python train.py --num_hidden_layers=14 --head_dim=64 --bias="all" --parallel_block=true --init_std_down=0.0 --beta1=0.9 --decay_fraction=1.0 --batch_tokens=131072 --max_steps=5250
MLP neurons of a small language model. Each row is named by its layer, matrix (down: output weights) and neuron, and shows model dimensions 0-95. Each number is 128 + 32 x the weight over its row's rms, rounded and kept within 0 to 255. Numbers have three digits each.
A block is one neuron, or neurons of one layer that tend to fire together. Before each block is what it responds to, as a language model described it from the Wikipedia text at the highest values.

Plural nouns or plural-suffix word pieces closing a noun phrase after modifiers, as in cover songs, vulnerabilities, keynote addresses.
L11.down20:114143115135097058151095147175165175110173074132099134117112158120149103173120108108145134163120085153197142139133156050153118130147094133145186124136175086157114135135046085126084133198070198069097133143158120130111132084129108125132158142134144176144096180126114125081118138173059108124
L11.down390:149102148078124096134150089145133117138085162079123140176151149110121135151125072186182067117108143115105135160130124135092170150080094170169136183166066122117120154151107071153146070148140129169145150156161067120143128158179128129165210116163102165151104136065091134171184108119124116103
L11.down553:069097125172094109080162167124136088131113105069149156150092183105115161110117152123139107124126124112070110102129185125120111107070106145130138119123104104106145103129128147076144123098165099135144085166074124127168142106166140134111142117136068186143107135168119139168111100132159076118
L11.down603:085106123125120128104207082149129136150085101170146130130112184105058144112114138110145134143136119185129109113122113134140146125089160083143160116111129124124132087171127133122169109095139147163155110147157076128123094120153120106120149085143087107161142143147099176116123125148135158120
L11.down724:115116131192103112100079090098105104169141192119126136107086132144123196213100123178125105099124109167121108095082164085131089167102172151111115113142205141085146139141138141111151111125119114125139068097158066162139079114122105103096114167120143134105115160127141161143095143086132120069
L11.down887:110156121174165074118114066062114096174132170115128166164137142073113144057110134138115193190151122136096102120163107193129102137088098123128078119047202113114094129169129177144098150105129138076170113150166126184156174134134099111068147052145105105111127084086157174081154118136165109141
L11.down1142:146091093169098134108151160119154148090110091110145115145122123137143118109101171147075140122096178149143156139184205158106131144081120139129145099110129107103140154140149162141112103130144118078087095123090092143133123096112161149108083134104098103133115110151125156118134143093170107128
L11.down1464:067134161165122075150141143135126162137187091078129150177133058132136112103133124090125174104089127080106130078126193151153146166128130164124159144134152115137167103163113151163189151105129141103168067144087164101175102144147080122143092161132119099135123145166144118153141145160085113145

Fires mainly on the article an (also a, as) opening a noun phrase in prose, e.g. an ancient city, an official commentary; weakly on punctuation and digits.
L8.down119:078151147130061115025141117117149083126093155124178152127117142148097149093107088095115103152106122167068090136070065153124108137103125187131153121147092126092096085153135109147159135102125121160119097105108117173154105083124075150115165122125102138137152154101142133125127098172142098102
L8.down359:189058114158057166099139175170122108111143096195120148100163176091161150098141074076163128132100124182056125202121084084112208177142152133100097091122078118106139128106126115145166124121168093173096157184147121154112149155139196128116152103109090044168093150131174076124167101112085147103
L8.down1884:047113112167175149133158111131089161120123128204221124124175098092138164155109115101128116164125185120121060124152064101137123112063104168128169077134230089146160149161119188082140103125129133072085146099141116127083128119128100132088139118121101157098131106144144107124155129129167099062
L8.down1921:124168105130108140143110107115117214123132094122130161152134119129157191106077117082103125149108158137148161098138168093110082179057129163106156122116154096136147166144113138088151089085125049121109120134174173123126159161063146200079168169115124143144140096175185121103077148139139180116

Decimal points right after digits in numeric table data such as vote percentages, coordinates and statistics, e.g. 74.9%, 46.7; also other number-internal tokens.
L5.down1816:168117108187145137037127181170160191129056099113103096093194107106114124069127163109155145136176177092172083086136151121083116134131130101135111131134074141097126134167083184125109145085156132154158111107105115129115079074124177156182114125068192131121149123167117159163145151166084086112
L5.down1964:117172111155128172073149098135092160149077077140147101190109123084064109141136113131113184119099120082058142200158142147162129170077130115120126166147078126138145160121096109062096106131225094088148159183119112166139083101139137093158113144137151147074168072172127109147169142137117112152

Word pieces inside non-English words and names, mostly German, Finnish and Slavic, such as the ach of nach, the m of elämä and -M of Saxe-Meiningen; also blank or number-starting cells in wiki tables.
L5.down176:083104133134181172107111031101150136122150156125128154063150130113123156209141116139087171104110064117102108089220169196108112127120150100120083127119092118156105115159114153088101097138111108125135073145137191132148161121107139204065139094144147096160091118093156157102090124107104157109
L5.down677:123110145126146116152128183157138150099151171130104137137138139150172134086099133161103112103084152132094203162084153127172084120086171206143130099154132137121118139101103130134137125143149096120127145139087138133107149049091138122114193143096195114132154115186128144120104168154086122174

Thousands commas, decimal points and time colons (or inner digits) mid-number, mostly in table statistics like 7,638, 32.55, 3:38.
L11.down14:129079152152137146154125140065075131119106086082141121085151141131160070134133152192163096145153099111131068117215162156144090113190171157125119095108176153158141162099147084121136115127192152099136131104120112142152090167182129155090114102179154114124128127169108152096136117145045166160
L11.down277:133121141119125120121136150129141154110110137144140112120138143127128152120123096167168173176147150082163166159157141117106139126132116115087142144101102123062060159108111140147141144128124153113179126117132120121097175189138139137138123146112124174120140149087166139127057106119120200191
L11.down1052:083141119153166081187110154065091134118154113174116111118168099146107087117193174114098098140133186097105130149250115098118100111102114182169151134084142156158117062163206095120150169176123153097170163144037156111125148157074152158123142114140124165084133098124076205169222154174108120141
L11.down1109:112144095080143101133118132160140154109131162108116081160143111126138075128015106117139114141151128128138117133131107126119104165127148142145117141098119101120128122126092150136109068162153110083126086126122161123116106124097159138140110146130128097059126184143141114147134089117144137131
L11.down1204:173119073140122125123114137082106065118143130169116112169113151173148159172107114152125160124131106109134137147083092124152135098128101180100162169110116094089132099125120191144140115135104167103106127174097097134152158104122139111146129156104156173144166102148133169084103113181125160079
L11.down1256:097133109150162063134171123097102116115158109099085154122135107096157077143079145141133156078118108119133140130126179124130155147127123129165121084081146093136126093148110078113111156123094134131122112108142194105118091117101118162122122155140095132154120151158157126143123091107083161142
L11.down1421:110119101096155063144169153111083114100130129084106135160170127071135083144075115141143133077137095109121107114167148137134203144131116122178078090076156126161135121154111113108133175105104126146124096131138199136137105113117167182144136163146124111165100145153132130156089105149096186136
L11.down1857:149103068084144126133111119121121101129134171126133079152157120155089127123078114125169161119142127159129130112144142168125122132134135116137107144091093112122133140137107158138135114128199131088155120150091126149110135164090146112129089131097140167086123157167124108124090175109133159115

Plural noun tokens, usually a suffix such as -s, -es or -ers, or whole plurals like trains or books, often subjects before a verb or of.
L8.down497:153085180143150120184125098138148170100155158129186157119124186132147095140090111084103142123143098128109143148103087128153134097173164103106058201139115138123147125164147118125139118103065159114166151103045126097151105084101098148176141136113131053136148109142122123182156165160127095109
L8.down1316:075151168117161118144096083130082103106189144142113129139167199096087141152131146069113096167093121071135096197183120152118142144125066190132149139112140157172150111152123147135100073108119135130128122098140131108180142131093152134201111140132109165085093176079154145130147112141128114090
L8.down1734:195171103163152098125095125125122093098118168169145151137119206156171144113142162082096148086169141171087064234076135098144190145131173125197095160050098124124138211075091167158161133157149086129170169195134087113159156102147131116160164086119144131048121206128164110104183103121145146069
L8.down1992:091107192135168128138067143129152107142171143153164110108092108106180126112127157058099162152173102167135157095129103081156124165064146087144127190129165096144142142084063170145089149141134108119136125113128109146125135102142151157108039114108127116052093117128123127096170138176098122085

Digit tokens in the middle of comma-grouped numbers, mostly vote counts in election tables, also populations and attendances, e.g. 14,8|58 and 117,4|91.
L8.down818:119151100146113110132104130087149148168123101143078154156129113112125114095068152121137167060102070134100100103147101105102140112143112113137124060101167107174170160154157101144112143155070124160108147114154108133115124188133103129143215124120122122113126144095133153119110124143109097130
L8.down1132:166119062038169122175152138126078142113106136110109135068086094135161062099173104163103123161138147075142187144118141188130146173101085124123134196146117143089143080157114141096095118100126100115115120133078104078068098139108137096110140106149125184141172145163116134152124210136136168053
L8.down1878:153128119155062104108078143143144161084110137105145177130105164127179059178144095171124153190110137125106152102142156172160104136084157093155145173202091088102141199139149094140128152083087141108129200102121101123079210232152014152137160126151116157109163134109154134088157141177169119157
L8.down1954:099077095073072111179100170184115125156172125144085097122157135105102150124107112135149143174105116098133111140120157098062148131127097086106085126134152145093124168114114154072158097214117154155107099119154096170163136140122174124169093149172163193166140102133084143135182107216138161084

Mostly "an"/"An" opening a sentence, paragraph or parenthetical, as in "An injury…" or "(an ancient city"; also first words of table labels and headings like Source, Rank, Director.
L5.down1422:142130120164094164093104124120111129149145127105128048112136077070121135118167088114070109134109115142143159106138108102109152078108121133139111134140092091131097152185157086109136114131125146131134140137143103118136151110170168118139122198091143197159125109129121102155083135097119104117
L5.down1954:135157125135107167102143146134181102081175157078119091163145116192131136128179158091123124178156130111179074117156183085135090102083190119159082119110105099167148105115088075155139098120179121144059194075090165175098122135116141160108118140164116146174161092072118131157146102136109125139

Word-final plural pieces completing count nouns, often split words, such as diplom-ats, mark-ers, attend-ees, pupp-ets, often followed by a comma, and, or of.
L5.down313:101149114137103143107095106111112099127127168096128063106109116106130151072146174098093151145160133149174091112164110077168170128047121158133125122107115087124129168099076151130118099109083094145138111121116141132165114065124129136071085092150183106146101148132134121098189158131175164104
L5.down1508:115120114164140140155124116167139104147180152089166108112144106100155095155100184059112157111158160171085110134180142095187173127126169150171149155134103101112109165063037099129125156169127087151147173116129117152184107098170154176117102091122113141102133118115101085106183138138128143048

Mid-word pieces of non-English names and titles in lists (bennigsen-i, hæ-nder, si-è-cles), plus "that" after reporting verbs (said that, felt that) and "of".
L8.down46:148107169107137134129104122108056134053178070116139090152149087169141123128177123103151110088095130138140179120135117155166140172084171200158141101178128158156149111075109164133141145160085103128165164102143091183040134127129139130108106160160136128115141109162145182111160163130142176146
L8.down627:103149192105138151174138097145097087091118143045058192139097146082133107116175168127112128151089118130166119139112161154131130107122126102168150094129141115171159199080119196134078161162185148041106163098092156163121149139153102129127144151162122074090129105076173145119146141129101156137
L8.down912:142094097123067140151161138173148135102154205101132113127104120092097088129178101170133128176122061108140150121107174091108123083099121184143110153129118134191147142164151087116107136139184181076033186111065091094102150160103141158092108164146100114074153147173151116071127156146122070106
L8.down1815:122084088132097137183110170116128115057164152124128115120124166150074147093122115136160197126125140158099185113136151123120062137125103115090090166095143095161092097155105083147151071126124091143081147167110098178088124128149112144141151069141089172142159126106101132106178173138080095129

Word pieces and function words inside non-English names, titles and species binomials in lists and tables, such as h-aut-ajaiset, Pex-opsis, Fig-ulus.
L11.down170:119114155191174086203119143131159116129112135120105159115113123131132126092121146116096157079120166111128121089093173133128122041114130143143106113143122132092128178107095120124147119146086136106109148090169131163095090149133132165108076098118121138120118118099125157104110094132132140160
L11.down477:137133136141147087150091102167159194165153115126067092116141103069150188133111106110120137140079162141154094105185104168168149090171085120140085094149092087141177113099111094178125126143052165149155137152170155115089142135164152121137097099100134070128132159151180148093106100129134116127
L11.down516:114129189095168119149089162165110150149177147099069177117111129121146178175173180185139098119134090137132096136142139115123082137145099118101115163166143078104153103116110119133111158145129197126163166140162165109152111140095151172139120140064048141138136123101092156133141134143115119045
L11.down1075:132138137083132115171161149152129150126166163084157133106101094119111111074129104104134132123146127065161158140128113142123144177104072147102126118137161115126139154153068128107087163118120146153187116142101158112117125140169112151116107160113101123147132153123105092149106148114136191126
L11.down1084:151097070120143135140135098169214136100167140130137067127078159094124152128149089165133134073107111116108131123130149147064127119123123081162137152153123083054139182108116107171138119104095127160123129121124127136140119133166134177128069152145138131087101179100157152081168148106127102160
L11.down1165:149108134102037120124121090104135116090120116176130118154131114171102146121127079136074134153095140143101164083118089115204099191089112096138180191078139109133112094126097154107154125150106061087044118141161101156141144149139138065107099108093136126143187105168108134093150101117106129129
L11.down1463:083131097123138075143138147114079162100162145145049154144143171159130146158128175162109133118112101099123138151113145158135134060101113147100131093106130171185152111111122135106111083096173124126098121147171079069135104131092193112126190143092125141084124077073067145186141132124089128145
L11.down1614:079137139116159139107084129121079123119128111090075158125110147137120151095155192142119126122121119123121103141129135086176106092144158117090096069140150143097148094068142159158120107160143122102119159090188113185092098134124148126089119178206112157115169100075103128164107148118167075167